Weights of a small transformer language model: 8 heads of 32.
MLP neurons of a small language model. Each row is named by its layer, matrix (up: input weights; down: output weights) and neuron, and shows model dimensions 0-255. Each number is 500 + 40 x the weight over its row's rms, rounded and kept within 0 to 999. Numbers have three digits each.
After each neuron's rows, "fires before" lists the tokens most often just after its 100 highest values on Wikipedia text that the model never trained on.

L19.up14:518565477494495550487533488531482498441546552517503466559537411461440530514428550539456518486580503521530558499499510483502447467508497492477504547499480544442516517493464487475493440434504492454529437484485534619563554530426417495569486595436573549477536492515526569593486525500498533507451543521552518497504501452439476518455505505520484519439511541530514513517454523485479479505461470454500575547458437459495462469499588499536544482492509408501481489472469533500476527528475532461509455483478509433559458509547571567546466445447481489566473455514568464481595514532458455466473510505519499465501479465595476531450539510544481504483511553519430495526555478431384426516492487528516515466533546521553533480516532556444516434461469534507447459471541504498471512553476505
L19.down14:478498468474540489536461512509532518552419405508466472501486569526494496531470476412493481426507469504597474469484471532483495518495521493478507483494437516560483471501555542492471532467503500528498585460535519469528513428486557464458531551527492516481494579527519555435551455506515551514569413480430487514531529538546492458503492541507511393541481546512508432543468538470477477547511569550425498520552484460516546573497477453507466544501538528526435576551524498471503489438503517492420482552490469501454524520463452405443528496509552529466415545550466460475479552518547518568518547462395553455458473527492410503452470474463523501490498549447471508490482541512577489537457492491492515565474511535573459512513547510569495509516459535472520439478594504481563489443500442
fires before: "\n"

L19.up242:528506487520500499492528465466552505385498531504500462535479535504511548465480563423535519568512471511474559553505540458564477492493446483480511506529487504514477466539521490477506466486500478507460505499540549499462536501487544527467456502492557483500485480478469500486471437506452520486501594587507560481501501478439544546433429486491492530424473562510567521448526539451521527471502459519521484567530491517498403488477560424484532465490516500524545372524489454478461438499561540457527515559506531559535523515521526558500487477534460468551512519512515484499504496466467410437481455464471477500536577517530452498459491417548501513476504470429508555446486382490445435494568479572453459500498541476536481556533439378566516495575502613556464486495525528499528579494454516
L19.down242:499502550441520447483499518487541446492484482520487507471519541503537413534530451559441546518534518518597494506406496489465550540490489489553504489469471440488458584507503536527458494565492521525565494462481496546478502548496447508572461396462466488501542494489597517458513469496581524512515521446489474455431501552549543425550471493469484474503497523524496422453521464569565480517458531549403460468528579600554488480491455473481476522429517480507471495603512546501499496542491504470542493485499571529546464451463534452521485525524598506488479489525476485522457547547585466529485526493489482481449502481422560466571494502424407469527489510562502551468460498432499602504518496458556545495536482424508498534474539527483528550457505503502482500459531501472457455462499448
fires before: "\n"

L16.up81:507479481523509523519476549506563428462526501482402480491491492508494541509448506547509515403502581562510542539504463378519511471465518497484479516484462483562510479534556498538507548537469507494380520483511463481466458437526403542467555421546535525474473482445502472463511594495567506591487502418560455493499390493485466495456483499536588480528490479567562509465523573486463487544465536467501500508525523491447555526510554439477528411495479540536525464507481439448483415497538523472575531536502514445468533507558458499487489466466536508450499466493516487511488522556536477471525566496526522458590463535482470557525497513456449494520448464536442502522565556503489548548482430506486549461487517513496515522521545467567525488528529540522546533504483527549385462486502483
L16.down81:576540561532484532527473432512463549505509464466459446444510506485502507424486554544510513472453522522494459598546565513459483537455473500507558524418458517565518541529565517454537480426575511520495514560493582465552463494504538464396488550474432475499469451508553505586473562548508491424495467556523542480464510547453492512451432488527543456581505505475503539531504435487543500528509427470480485530448477449482521501498522501492461491540481442442454530515521433479453562464462560490489484474467442485489473468434510495484502524470547484486457541440521475561443464480476509499416518566489524525388489515497436522439478420546573504450567513543520483505540491583539530520495549521577495495444535517553497459518512468514529546527457531430515544538495454526527542490518502
fires before: "\n", " |", " "

L19.up760:506443520441411530461490469473476515520497488490448449460506500463500498525540456540496457514439546515522582432416583509527446392511549541482568499468536444500581499525515495472458487538513532479494530366493431511566477493543454496506492483500500476581483505526492548510536505447449526547517510559557454453526428462464551520537464454518479507532497559568524504431534586459494453568552517536455567501472493516469520585488438545492485488506445480512431525543530559464498541517530582433471444537534507442559516479521463481479509505480491511515565430458571540511457513490494463487490429461467490523494510507517481464495565572479494468482489564496472488533535535514548508566566534450574470509515502529531525420496533504506492444576461541457470450502532466515486433514489520
L19.down760:515478457468542497488528485497531471484496496496536582498519492531538434526560540544527511520488585456460540494513523501487499519512516499512438441445472492482490482459530499477535545518453536511535428518538511504557507520471543491486468450481467484449550495465520494497469486472566493479520550445511541471479445482479501445511466516468536568472505470483544563573488494578466442520499394489436491544613508522485549493508478515439480454483502571520506516523514534455401469497546498472500510516431415343510530484569514487579501508443565473448532527420517521446456463489457569517416511482465504510515477534580483538491522504459445562495423578491541517515437454476475548483509485556497512447537446462440566561535523514506546548457492527474578468521495510504520427487561590
fires before: "5", "8", "2", "3", "1", "6"

L19.up285:503527498523532527539495526434436456497581546494471533493524552518487484492482528512524506427588548462501500456524556591484470534538479587497499554485507474478495451429511487479459523450525440546420445502468507490458497518455479516486532519476529476491461461566410394521502498554469556552518470528517558536498480531487549460503463502524449517431507518562512538564536501495494526558480495507545446518543452467511463513464472539440426465489439521475528463509465519546449575537509557425428506494511483515435540519512454548550484550529485544579546475424517545477489496478447523470513488481493546483518481473510483418545466521537494562508503422498466438519537473467491468494533476485491532551541570519414496458465449449457461440500556592488446497480420508558535507460443609
L19.down285:494551617552494471515490492493561475485477479530499534507481465530503521411496497463483500505447501509657535521587498466529465474545503465531518454499561474492536546509446545514501577465405480518490556490573508506481468467499508556500408453559494455534547492543587429412492476511446528523511464488422450438439547527534442420576495535470523528550499488472480436534509543524523464531507475484385535437494492548508450527507438450441497535493490475524457506498503520523548464466470461541532520476485494509511536448467542440503540448444499581501476499544513465499541506551559491529535473450534489479493490529544446466514462463495441509530480504561432471434495552445489563541544558513498494500486490495514517512519543524595478504530464483535479484470533454482480527591502440
fires before: "\n"

L15.up237:517487561491559542593540453529500529479508480575513503444466521505446538606500467533576478445468501438538498504520592456476500463559532534527538473514495452491504463508484527515487503528414521560471483519532495464391471471490483507497465530552489550528483471434518609487522514489475510518554500454489530478387522488395517555507492500479570464499597554519485533501536487429498528525493483441489542538483522473510499533460496490483494541531470470535521415489494517529443419532512486482518509505505530481495485452496439497505429477519484492496549543456475519470535414490440542560491419541454519599529448483489506504513496519528547462501485442530507563473558430522512459477473504549511430483409530401547541488453565525520509467478464487494487568593517486489478561529516568
L15.down237:484534487480535471391456495534568491448517541530544474474556444479556506458468468514502548533465483454435441442470475567582520508498518460450469458496460555501473550514481487428500511560510521436531505498511480478552445461472566518488567466477547488483492497503513477590423560481587491491494501518549466529525506416473494437572532556525459474469456583483487444525418472485475503468558479480504441505578456500537503458508531533497515486516552497460555478501489504499499516556489532540428496488501435520510460510528524505529504515534533474562412445496496512558486519511454486487526478494531421547508427460565513483444504504534507588467500509496478460543418565498574495541528479468524460529511621531474514529518459465534512583559401536540483569459455511528515516503463423
fires before: "\n", "-", " "

L10.up547:546468530489520447520549555502543561477465527550536597403551523469468484506436554458489483497537500468500510506467400519591506505480500512443552509504518527415526487424488482573539529472524534567453457455538459477493498563493480467466445488502554435539463490494462545498572423484491472520491498494478477467535481550539527494460511439556423475522468600535405513446539479522485509502400554498473559508505509516501524530504556465513473401510539461498510492553524555486487486552539511542495471540427492503499472472482495524459508524423454483528493495520519562440542463473512532510461518483560525435482550453493502458474563590554527495507486486431485522597537507502509480472486521506481481536512515551469557491549472378540548439422558517476489527545494538544446475533491516
L10.down547:513436557466550492479464433505504476511554532571517520463449537509472432496536501482520544493516527530448401479481509534537482543523495441485458517454467540532550421503490465511474454539484483380498476528501538536509549489452495531429532510533579538495524517473466472540482446403540476463427477533485479510548541484495521492534518426519511511486463494499478529479546442537503463509502468464547503508462554511390527525521429575548503531545493512572504413453492425527416555458569498579460511488472488509559517479524476530564459475515522561506587488497503571513536496395468509524433513513524484592472555519525487485511504518541508555542438525506393446536502548519515516548561465519522465457468450465559524542505479487526449485433525551526496564460436489472478495509467481
fires before: "\n", " |", " Apps", " ("

L7.up602:519569433548528519495471468515466476496438537499489520488558485502451536550549525543505546495560527470497535557530565439559482561471511523535483561551484480479467574454473547524476491507484497468488527441570488540468473570443472518489550481497463506522455458467476519532478552620512473525452430565465467562486473462475456434485516475495470589528408529467487550446555482539500523471448467474490477498459472553534524517490454497536483498476532425497449444463429463571505437514479540475537501482497506430557456464498457514530528486573404458457522534487566540479479455476502474480483506492506479503450545445534562571486523527393469503477485565521491485507544452464459558471497435514536529494514505575472447580538477503515488481460505563507491455489446568495439594472497583
L7.down602:467499470474501544536478479555415459482474538584486521504533424448444449489554517445567473456454554561383542518526418513487402442505557482523518516490528484499524508448516416514579502478478445520475559516517443487544496566471539488414525537506549496523551435457514491525441517512520472512476514524504512526447489490444472521515497482497497480495498500510582429538541564487537503453446526499512519446556510532515536469490550508469471463459523514461513542499437490491506441603541471505511561561513486502477500448554564527549574520467446431510473514497603541516493512541457533572508495510457504550472502497536503522494504494474511481504497573411570443502537422486452478516501461475449535493611551463476566538488497517461478467478576433486490451514491506492514548417507518
fires before: "0", "1", "9", "2"

L19.up542:481462641471470467488477521530505445472472453554516472511490537429475578500483535441437463552545482481438491554511423522527493494566511518488481511486492487504496504515509498485465565523520452487408526568505533557486558484471461557518534501497477443553498503439488507569457508415460471472517487445528449502485501484540432551468538497486554518510452528486511468495382472472562527563504480447492498509439560493544529520493581478500474430477556565463463479547548506509491544517516511406555530453501428510461520548508543569453433494474580497506506446472518477510485498582510474493571441529472510542502495527512543452534576550445435440542481498496549500509538526471494440487553529424528508475602563511470459454528462455492496483490550478498535544550581474468468479480529481
L19.down542:560600498502503538537515476548552501509551495429528493513517450502501484460555507464548518470444506469464455596543492503484547489471532493500461485435486436559470452490482534491547485648499496479570523494473505521534492479496569392474469518566498434466464476534531480504498538564471570507539394448497514421468498494432531455462466469535482474534486486533463492490510540515495548502419561539525508476496415473516461547497479545447470504547469474525490517424531489503526542487518566456509607535474440442490497428446487532520481513452441505452456566461531532498488482455543479467468542530523558482459528536531559454495468525530518575513453560523409462510499523539498564531482464518544414543508463548484437564512503501502522533510391485521443486517507500486478488522516468
fires before: " |", "|", ","

L19.up381:468480405437526475517525535464471549468488466474484544516500586538478441482605501530489491510509453461533456519487484564523489481480533518510469525507465460461530500479516527503487474483463526500511556507540471509483406419485473522463550534446471523502522481500472544515558488425497513515509471493557539448550599513458466453480531531472472556508440523520574531540525485431525552430497542478548517475504501562415518504470475460530407567521504565521597434542507441542475436483488543427500487512478566493493509562495484491564532542518561458530506532565445472474438467545517458549483532465464439586502412534469479547402496497503455517532545615450511490522472536496536491603517509490548483512508480538493444514511522496544454427482486490461477543502507468542450464504500423
L19.down381:580491486468521503465584533546490473426505546530524503495490469534508458486525476555546556526536545492533503399507548454486497511555537510593512472469533506477546519509471462492460513522431427478447431457518524475598520544511496524468433411444543500504478523502478479507486551476543557496559498585425472534522472500550541441474439521491476533506409573450543520481431516492496462487444606611405540495539510470519529466447470543484528506513410543582518466426482430508476509514502524521420448498491505495482543509489519448479458538475511516491518531541551474496478521544442477544546503565522472575504457465501466549476468450471508468455508573496521558480485438469506452525566527463527516514465509480460588504504504446519520524529445449466471484552498521504473464546512490
fires before: "2", "1", "0", "3", "4", "6"

L11.up562:479446475532491493481495457461550530584502469553538511478572526461464450488469494491442499547458500492532579489476451453496495509564539504498470486509488521505467542528477524574516519470450456521544488444518428536493513581489488489500499530559489488476528589521510508499510464508439485491436470446481589490429474532510530493473532501618485525464552548543527515469497577602478501448426608499461539451555510494546530477471470540460495470534556455522526437492480433471489453519445514490442497606494508446538482469479475470506484450481567481465557559452515496503456435487594474551526453428505448477522510446480498470481498551482520513446551516487546509481491533441455549490534562460561436541486486554519541542457515506579455460476567576433479441491516467497560502500561482
L11.down562:468555525519531556555421489545551559525518509445423465556433553439494489425516495487555557493523539494511493484491485534520461526473484494566529483486588535524437501469505544516520543510448412457460473493532409469528513523507531488494428447430507475434574571452470499492578428442450522398546505431572499550489471495514453534520539483540546517455510445510467470523547575519469472478517527468529472496479502564455485551497485422520549456468453508555461487486476502516509481511482479525493511500497477473482484510509487504505505456518545408484492562536526472552446488471601494513568450474478522523479565482528472461577523550543504505550534465524446473470538503501487486496447419393550540531501484543483499414476505460564500513520500543470456493497485596543552540508501564
fires before: "1", "9", "2", "0", "8"

L19.up393:502445507535444564513481493483539564513496522555528445477509525506470430447483526433547542473562561510439514527562538425413433517529498559523537511481536504499448573490480443534462437500509422457495494481527569518534531531479488438444511461394525462494480566485457518561445502528455475439460492493529475551567489513455491484551459484526544467581521481472529541514499516447476472519493477495465540577547513494524465527573541579522436486525479478551457518505461428440471546437473556456479489576500552508407518533487472556519548453571568459432542518463505520455495510484458490520547469542506478499567437439475465506485518485446603436463518508511513569493452499502504504534482460463463545481548524532505472521494483529501472484437481525507483440484413579518462525517484539
L19.down393:562485455497477498532487509515485453541443519440465465561445515539573461505535414490471549466496512482518537490434509498460583517529517448500560503537480493512432529479480553570498439531544480495474521550451533598497447497519492494573479494518488553514468511557475513465507544470489497476638536507502566464490524455514486513546506522480487469453538498563472480551540452537495484517481516465507451442486516492528544548424579477481512604553448525483476552554477508502506444444462495460513468515503531548432455561462484402515520546476541465431529434445463524481460574498532440542459485458493471533528483517486475453533404512513464451498493467539556499545485519493582503528523446536476561556474422451543503518525539492497497521506456476435569494530492493427456426545560431
fires before: "\n", "s"

L19.up164:414470552485567505440494498519548474489540478498547499539534464477522479573479443491506546494491441492484556529560495515513490523447482507351444485514392449518566470485455504533486520432512440489474491452547555504525536528443513502469517529438587510534420422498555522509469530569514478456458515523535571562535536524454507504489509447442564491500491458515463537496580421436552452456538486462458456493517544494479521517480521460509464498535487474555525494495495474507488508503485525499476504538517463554452498524492516580506514522516454484534520461473553449492543434548514474559408499489461533492522494482526513449524542567442502534524493543431465424515512383513493427488450530538584548543458557538423491478524508517463494494502503541536521556483437491563461504494448573
L19.down164:493511487501448455481529498493549497490457486538504500529483451484540493432510512497537476433515454437584520458550491434489534575514560441499472530513496481497484509585510580443503512471543574515505478419489481441509493471576553517559435435569498515470458582511524514395550544493506569488585483497530497487517478436521472476478476514501482523452494399537514475564475458470504540509513547527518543455548522532461516499472538474480513540466523517469496478484446391486583472482475531512412457452519551634541502516514478571470539484444503526522466546543481515473508583512579408509471549527487513500478507515464545427536470445481485481563482523528514535541399523465501473509418493473540509463465529458504475467496450558552519497466487439480558526470491547532458505476472497
fires before: "\n"

L19.up349:441478535493561487458524532502517509508527537508538540494498473520475527472475518464417474489535443525544579488493496522559529509559510483422507582492549462478566488490468498511483507518446590440482451555553461490453510543441486498532473470526426501541506602470483552519480524416477474477511539452522507498447463458484567445559516536469427542468537477464505540480438558518543526493486555430433532522482513510597420498484610516466528508455542477483530502409457446441472523417475505501595457510479541475541509539496541469441525490460479565478459415469518549499446466520507493497508481505561509518558506461492484451510520458493481494541451535505531450542576451612469499535489474497434461566496477546490563501513462500465491555434495547488510594530479494516476490479447513
L19.down349:464541504447536530497517538490415462543545444404522525535518506493463485510641467495494516471451457601486473487459529530521511468506491461493488485527504542453490473501497501452515455464534556496478499436518441426478549478491545428538481470467549480482459513527545493525529511561481485470431494436520447562515558509479531477572534479472440542550607471459474507500527552496480428438522464477586494494538559545483485537550440507500466432615550515546466484501563478504447516328510552522438492483460411538498532462462508455509470526510527492509507472513529495481537474484500526532447527511560481488520514520524509552459598457539450535531488444479473470480516527529464474472489475509448497468498502518442500544489535438542448520522556573545518528470467512494528556542492518
fires before: " (", " is", ")", "born", "4", "\n"

L4.up73:480504496474534532506471519555500498462499459472470523565452524476482464475501460547431429475568495477502487551556502486524494465497545492526587447443438453518526511522491571484498509533526469530470459495534494490485495475565452395472514523495499524482488523478525538494497527452471475479440464538522479461491531584484496503513525528565519510443498580544474478507505459594511472434498485558509455482482556480483514457468514484500513406524539522459493429492501372466479469533536505524460521517567463524591479502402580528529468473499491445445516565458489534456540529459557501504578370596494492496478484528517552481481564503495534517473569527487522506480496460530495511460465557451583431513472628521455441476484493551520456534536519503523567522481515492500507568514517395
L4.down73:457523513437603423544483494484506501434475492510534572419439550439485428536500471507508487498476522490422471536513498527459458532538490470430540522525453455454468474512476456522530448550571509448502514475408534514528441523553448456532475441449507561477527489484512531546562570488544516562563527473515535541499591524535509493538466524413515492439474518473496542505486484430449513478478491427469483512464474488478455483572484485529461447563525503470535516507487436585495531501469489539424554548547513572500488448472539445550480442484493527541523514418547534532536523458491540551530516447533494409499484516518522538533465459528502541459479494559461497531485562400537512575459518494547565495561548512485461487453493470542493480579513565461477511492458467490540552486501441
fires before: " ", "\n", " Goals", " Ford"

L19.up341:516490474449495488481487555475486459445553473442486514428526484542488569471502540524498489492570468531537519578478534518547537493501429506522495565517519473446514524450551481494498461529518518451486512496513464498499552445530401428425521481485453562503496516499501498503499549371465573501478525484525482481465547425497514488491582495439508531517470500511504503456493475472486524482591529507441481464412505504493473506463612583431479592548529532522481486530520506478503505482478488520470481486508463436488522503488491522579438468491517436513495474405518568507468628468500534452466536509490433485541415551589425492452453459490437554506518452550490557494483519530542535496500575448497527511529452493493473568466509446452513501538454561522505547568418520475499491558506520
L19.down341:438501543497489554507479490566512516489504487442528501526535509486589453481476501542473489418488577473553462537532473488508510466500574478438483478534475517498477514494484458556503439704571461490472517516486482439507504516498426501576479532524532550493512474560508444512543497505510514536471543512489440510479492526540502493476481511502502498530471487483468501489527552527468507450503481477528505514492503542467518456509494515502580481554530465754512513491440463519539505519529508486450521475487306512515499443499481507486530511521490528509498494486548494525512542495472564511508480463492477468465472463451475494534553521523377502501510477515471468495497486465435469547504417466493391516496504532491497455534494525489515528441500506512487492492533470511484529490518527
fires before: "3", "2", "8", "5", "9", "7"

L7.up66:539528500434451558537532525564555489509479554466473462439483489512521553421450491519462526428528433508503490478469501469467486454513484451503542571502471512552507489500501446551533548587416480473515455489564531491542471420483477415546416543519598525461535461513544447465536530469481470632496472482488526564421475472516492448550527518401544540467460543472439460535529465464437537567480476487500482439504478523557498468507493439500513513531475494481495479570566501496512521554473528480508505456514511583507544472438464577480454473413481476540536497506563509596578409472484479503495494507507480476536542458466504518538546565472484515520461495560537442510519464523492498479500516518460462462482487501528449528448570473498489438534527558554551576525498488521515524495508534
L7.down66:455541488466480533562482503512481491513502495474528489461465521465499523397507515498472503466545542491516488481591506533488474491470535462519441535535619479457486529454495471579567490576534535553494491424512483477504564493522470429449512490504533497463597491537493438594530413513506535484530535432481469488465473511509522543540551462506489466488505472403547499448467522549469496546549527488473467499454476485434431492446543495531479533533521549514544453480451466531439490529558510530546471556448441587506507537484513472483534509566445523477557494486450497556487537549476456458475490528550489447520537543471444509480471516441542465437513515520541494447448484525502599551466544487503396491468556421503557509450473500500538455555560429470483499471575540551509432495441450
fires before: "\n", "The", "C", "S", "J", "In"

L19.up434:550547477475534523454512455528495437496478529545565503537532503557549471524489509514429504435471507517520510486575481503584527420557521578554477486518510500537515525461494513526472428488466510514605490554516485457486482405475495525513505425495564489574483498487481470474505577523471517461481499492529499535447501451459440433476434450506500559500444525492518539539520468508545533537446492490501507504555516523460512530539483534479453467474530483505556583525402482406499485461516586512467542481547507569452490479498564498530552477529517472500427598506547521534472544523475527447440478519549467487458497545504528457558486443542508548478478442501454468431473484448450416562453523415452463439533501442537493522565478506464520451482517557518513483473461587505428561435512516
L19.down434:485481508567536463431499488523479504498481490520570464515413551554574549434549526565578466473425463533579451488500499513511554413489456491408506477543550539479538537507559471516477566478517553526453514523472494497509504531545446453444470486476514505472515501515449511517535518465521500501545556541510459470556478491472459434488477543521475558508537488511480493526436528539596568360564512547432530499476531429455477516530506436515517493560482490609460522508540539471584510473475492496533516501565440559532484530455509506494588507523449404450514487482500528545499492530499439543497484465448493520482481540518409540520484505499481469536471488517459527493497496538515477507522488466484450536467402426477451547558462472474565473458483514512454444504500475466461490426559486
fires before: "1", "2", "9", "8", "5", "7"

L10.up80:477466509520449528530493475523482469478427469575466472472522499564517532547513523539465475468554483547516568586442524467468490470476489581499448512556466547475464496596427514516498480499507425418557486560522429532490480458524516507560511473525490518520529468431504514519525567487428544454438501495571485501462542479431485473480501460606501591517471530501600541527485423551542496426501505431480500467475500517493570528544492479462547523477495507500538560531464543460435534516480485490476516463509470465520515520540530541568463470490542500517382484523536466411428555462508485447561424513466461494506479510558511516535530485512461530573525475481462544475514456467565559453496437581587489471456493500507445420520549510474497515472499523513484490563433508481508518501481462
L10.down80:525439468510498456550541494530512517512533467520484435523485535431523530447481471546511515428484564536532511511558471528499478456465433552460498472467524514440493492475593454468510461550521493483476492503516546475479500532503464513439465473497576456492516530499555451423548498561502465551503491496469470446463474471565481499451499471456469506481471549473489497557457501507516512479536490502471473571411499542583538445490504473476491529537492491572486533478519479516492517513462505528493502492491525477528517558562471549506550487400492474477531528572463540626523465517580520516455494532482446452539528484564538460390476467493529556410430499474442456519513478598461476538556578540531589473532505469407504448565474492507503464508536502559518393397530457482537458541508514
fires before: "1", "2", ".", "0"

L12.up250:498425454514531477527440458585483496427456512396498509511512524532531549470486445560506457450432486525527550548483513555533464494440520527550507571495501555506529542512513520504543473506492510550454509476509473515472444536534459459539449476564486494460475507514452530478476565502518508506482487512546555535435500521492496453495512524554517543464454481519506592521493471521505394473539527485440566463492456457545468495514425585538533485469475590543487504520566483457415509509470470536453424448529525522495505513535495491517503526487522462461397517406503541527422545522508564500494432514473433561548520435532469430443524528521519532510487497443475485414541502498470541501519486523522488483491536527544486484542466541436560563482471530504585496469442522454481640535460517
L12.down250:488545515538489491473474482524524457592495547494508494511460489487518487433509530581536495430539534479548493490454522477524398438456441419470501530456515577573491565507566431551562525442496500450478461493374514563540480511472442449495500479495516445517505580424526499581549432548494477510510497497470499458424507486466509507514532512510494592495531559500489465498458538477528482458543552481542525549485486516484517454524506536532504456526471456592451506497432520460541506505416482449527499490476417459523555515514423519507526452491544455453470487491537452546576547507467475507486506510514567518546481483508494501498471561509494534579542545510449515434519444533576519517434585513529449493530478463516492532477509484537519511394491484566466422443532510473471537496469543
fires before: "1", "2", "7", "5", "4"

L19.up342:451428417539441561493479528490519514508420490446481511470504494434497540564583594494461515489445490505460450558537474414502530443539497589526505445502425440460431502455449495471503544511494524513497503523545507439497465502515484457503564477538487508541555479513501459518493551544494504501471531511523441510490508487494486489517453453512447496589478538518563577519455497457564462533449541470541534519422535581524468561542509501468414448588494510531529468474540480586507470539483476522485468481506496513517471472513460513415512512474498521497481508491481530443463491533513507563517533508438487482563462480378502497503520488511461499572510456560502561473481590554525567530523471462536550573469480462513479495500483516337526521519521503539489483533549529486479420524503496
L19.down342:497465464482491443507484412459484553549529486526479520489500469458472500505468480479535509498476490547467531534437565568502456461527520540593499539516457502518471536538466437543485472586454541496544468469488517525482482440506492569479419470516453484460549487492513517506499519595526542544495499479522625484533499532485556484516457498493502528434487563505529482515522494481477468448553478495520507548570460412533466440515516491568561543484522508537451531545446514533466451550562498470462475476493541452466418462527593471499512493497550514524504544423463488590516483467483586488446481435384463544549472493548471576412502507495490492555452491533422518518522587505450499459425464505502514454520488555550488477508432473547447568464520555479528507475493483468569539498442526
fires before: "2", "1", "0", "3", "."

L12.up369:499475462491516466543444516558544441465539511567440522451524578519473543484495460486464487438474455532534640477497505534504475559512494526497410470513467532550612506588551547507442491419519481472499515516504513586548484482413437510518456476549515530582480459422486521464489488534479516569511528442497483487477551432478552554573529490479475552539441518496501437511534464549474502545497484388542508496512463485508554464470485517512494551466476572539467461568442512544494472446470556530493547518506543492479464489503472554537519477455589464427437486514548450469440499454535521472541390552515483565548530476514501492517501549503503470450482519516523403556519521476454525504500432504512500489478502514458502512548543513504499490538514511496515454530527549542462452513507561
L12.down369:525509517532497489420521510495436529536521500481436481516607503453583489470483520512527502502523531451502513489526527575404461468467446481520560508441516478526463514503568500494539426539525515505454495433520473467523501443538466488514485513494501507491499509525547540523516448498470485482460574516495505458469535563455503476534602485476467504508533538420522471495455499487532535443523525564517416537449535524474505480469548487427561430580514364540488526394478503522461463436483466467482468497500563511494515495510469438525546525524506463574464434481510556529498471477523559440506494477440492546481479489555553519497540484466464548472423524499461558511521454482500485493540602581577575483489424449485460539537511552488546485480501530566493471483535392461506475520568508
fires before: "1", "8", "5", "9", "6"

L3.up627:495615525507453537473520540490500539485554578512514436489461551441505477533606476495491536509564509540515592521503498506469508561435533543428477425455529449540497553522501446531449537489517504450467547527574479470463493511517496461443500471483443499569449532517480506472511578502427445493551435502614520464496488477506504532501496520465474493485492569525482500561510437507510486540509568497487482521519455438444451546524516562520472477446485524505489482439485453483511506485558473529474501439489522390528466498478594469509461519465478509522482574504541548459482448497435565511510486523473392433518573542496448458483517497521531471442538404515503453522527473529476477495461543568503470468419504539525565520556509538491548492528552525526542497456490432505417476475533485
L3.down627:495570554454502491526483565548525497450541407530576608483498519490470402518512524493508521590519483502511558634503502532451491510517482454434527502448435459469506473531391477539550495542496522503503396514499536442438516579483481495526534560419489503508485554509491527498460462496480489514498541458526550512496521544437438417504504534487484509423482471505490518508519510486519412434510580522467552470474486525463534519495480477472433467468550429500564531440502548501501526493504440511445530447486495531535513517460503480536443501559524493538544514485508572470460464470455511591491514547574487525447538517475501531487550538505502544408484492482475546564490411538491491477485471512507487510500432472480485519441478565501503478506518560538450407477552538452484555510499516
fires before: "|", "\n", " ", "2", "-"

L7.up227:468463437549550524550505490489429547454593504521440478477449505526431488423514476481507561479516463498488582474469496498556473495520531527495589549493496455415468513473566506492510500533543478477516503483460482494580474481462519527484495453522546517411532557441552481509500458445481439533420460515509557523547477517481460526539553436480482457510439578492434506500491558521550499502608546479462479482468448474531516512509448453499507481517449544496536521566523535483446502501547540495495528518456404533476492494566553511593416547500543516500474522505589473454580513433463553471497511471502543462585528445501429457484534524458545544546487490504571503437538503505498483488524503474511550487506508545492449550397535449502488477508501469490520547523522562540477472414445535
L7.down227:460463506519552491488490483458498469534485505481543562486536558411494518486482546434459513480533482527502470419504495530474424507477472541533476477471509533496510465485572494584546446612595501511536474531425475516562537525536475514495553539449582453558559477466482516584497472488512506486527522504474548461472428456501528488463494521488473483501516525499412511544510507474509569564516476499593439383422478463481421513487483506491464533573511496550535425497462502531517508533518545550490520486541508517515431548415571471492419487543493484462488541471508449444483491436508557473457454534437457546512508513442492580477500518488474499502541387504496476437514454529524542535518535536516447443463551519515555485524497521493516522545612496537514460457537522561478530470482473
fires before: "\n", "==", "He", "H", "===", "In"

L19.up591:542523432494475522499536588515490504477517538410444451542482530463460529526499491438517487489448518497561537478507543543504420511502541607504445580480532467500500426432473503447496485482565550471443482422540467494379465530443562431465526489431477527530493496480473525536482509528431490514444505444536540536565486464456555587495477483468544453520501533490527528491510504527492477530530493474595518526490450545566438526474479482536493428501494520501565455470538446454500497458480548480500529490490460536531559539441521585541520431542483521540536548486528444506444408578493463512555437513503490487568509510536470540474470514506463495495520482542438486489518478550463522503485518485529530505595450553551447491485490493494540444479539476543472468430435575486449561463494516
L19.down591:482551498523515469504482509542583562505495504556496488545466515524511504538520519557442478532542491541590488447434456477467476537466558473492479494471510518473498465523520535583414459491517523472479551463491501549546495496566505526519465479514437492501490521441506550481506586536451490496613521492500491456425547511548518585505443534556554541538504480508489457550478435484546493520484500440413486520422542501427536473478498496485503491559452522478506537587531457533466488492495534500459496455516498530475474479550481440427492492512513581495524460538412430511533512493526495546558470434417538490444553532453457521539487477469484427504535482575452457490406497481597479509505495444509549544478455474545428461485582524536482516508516411448517530448555474436502440518549455
fires before: "\n"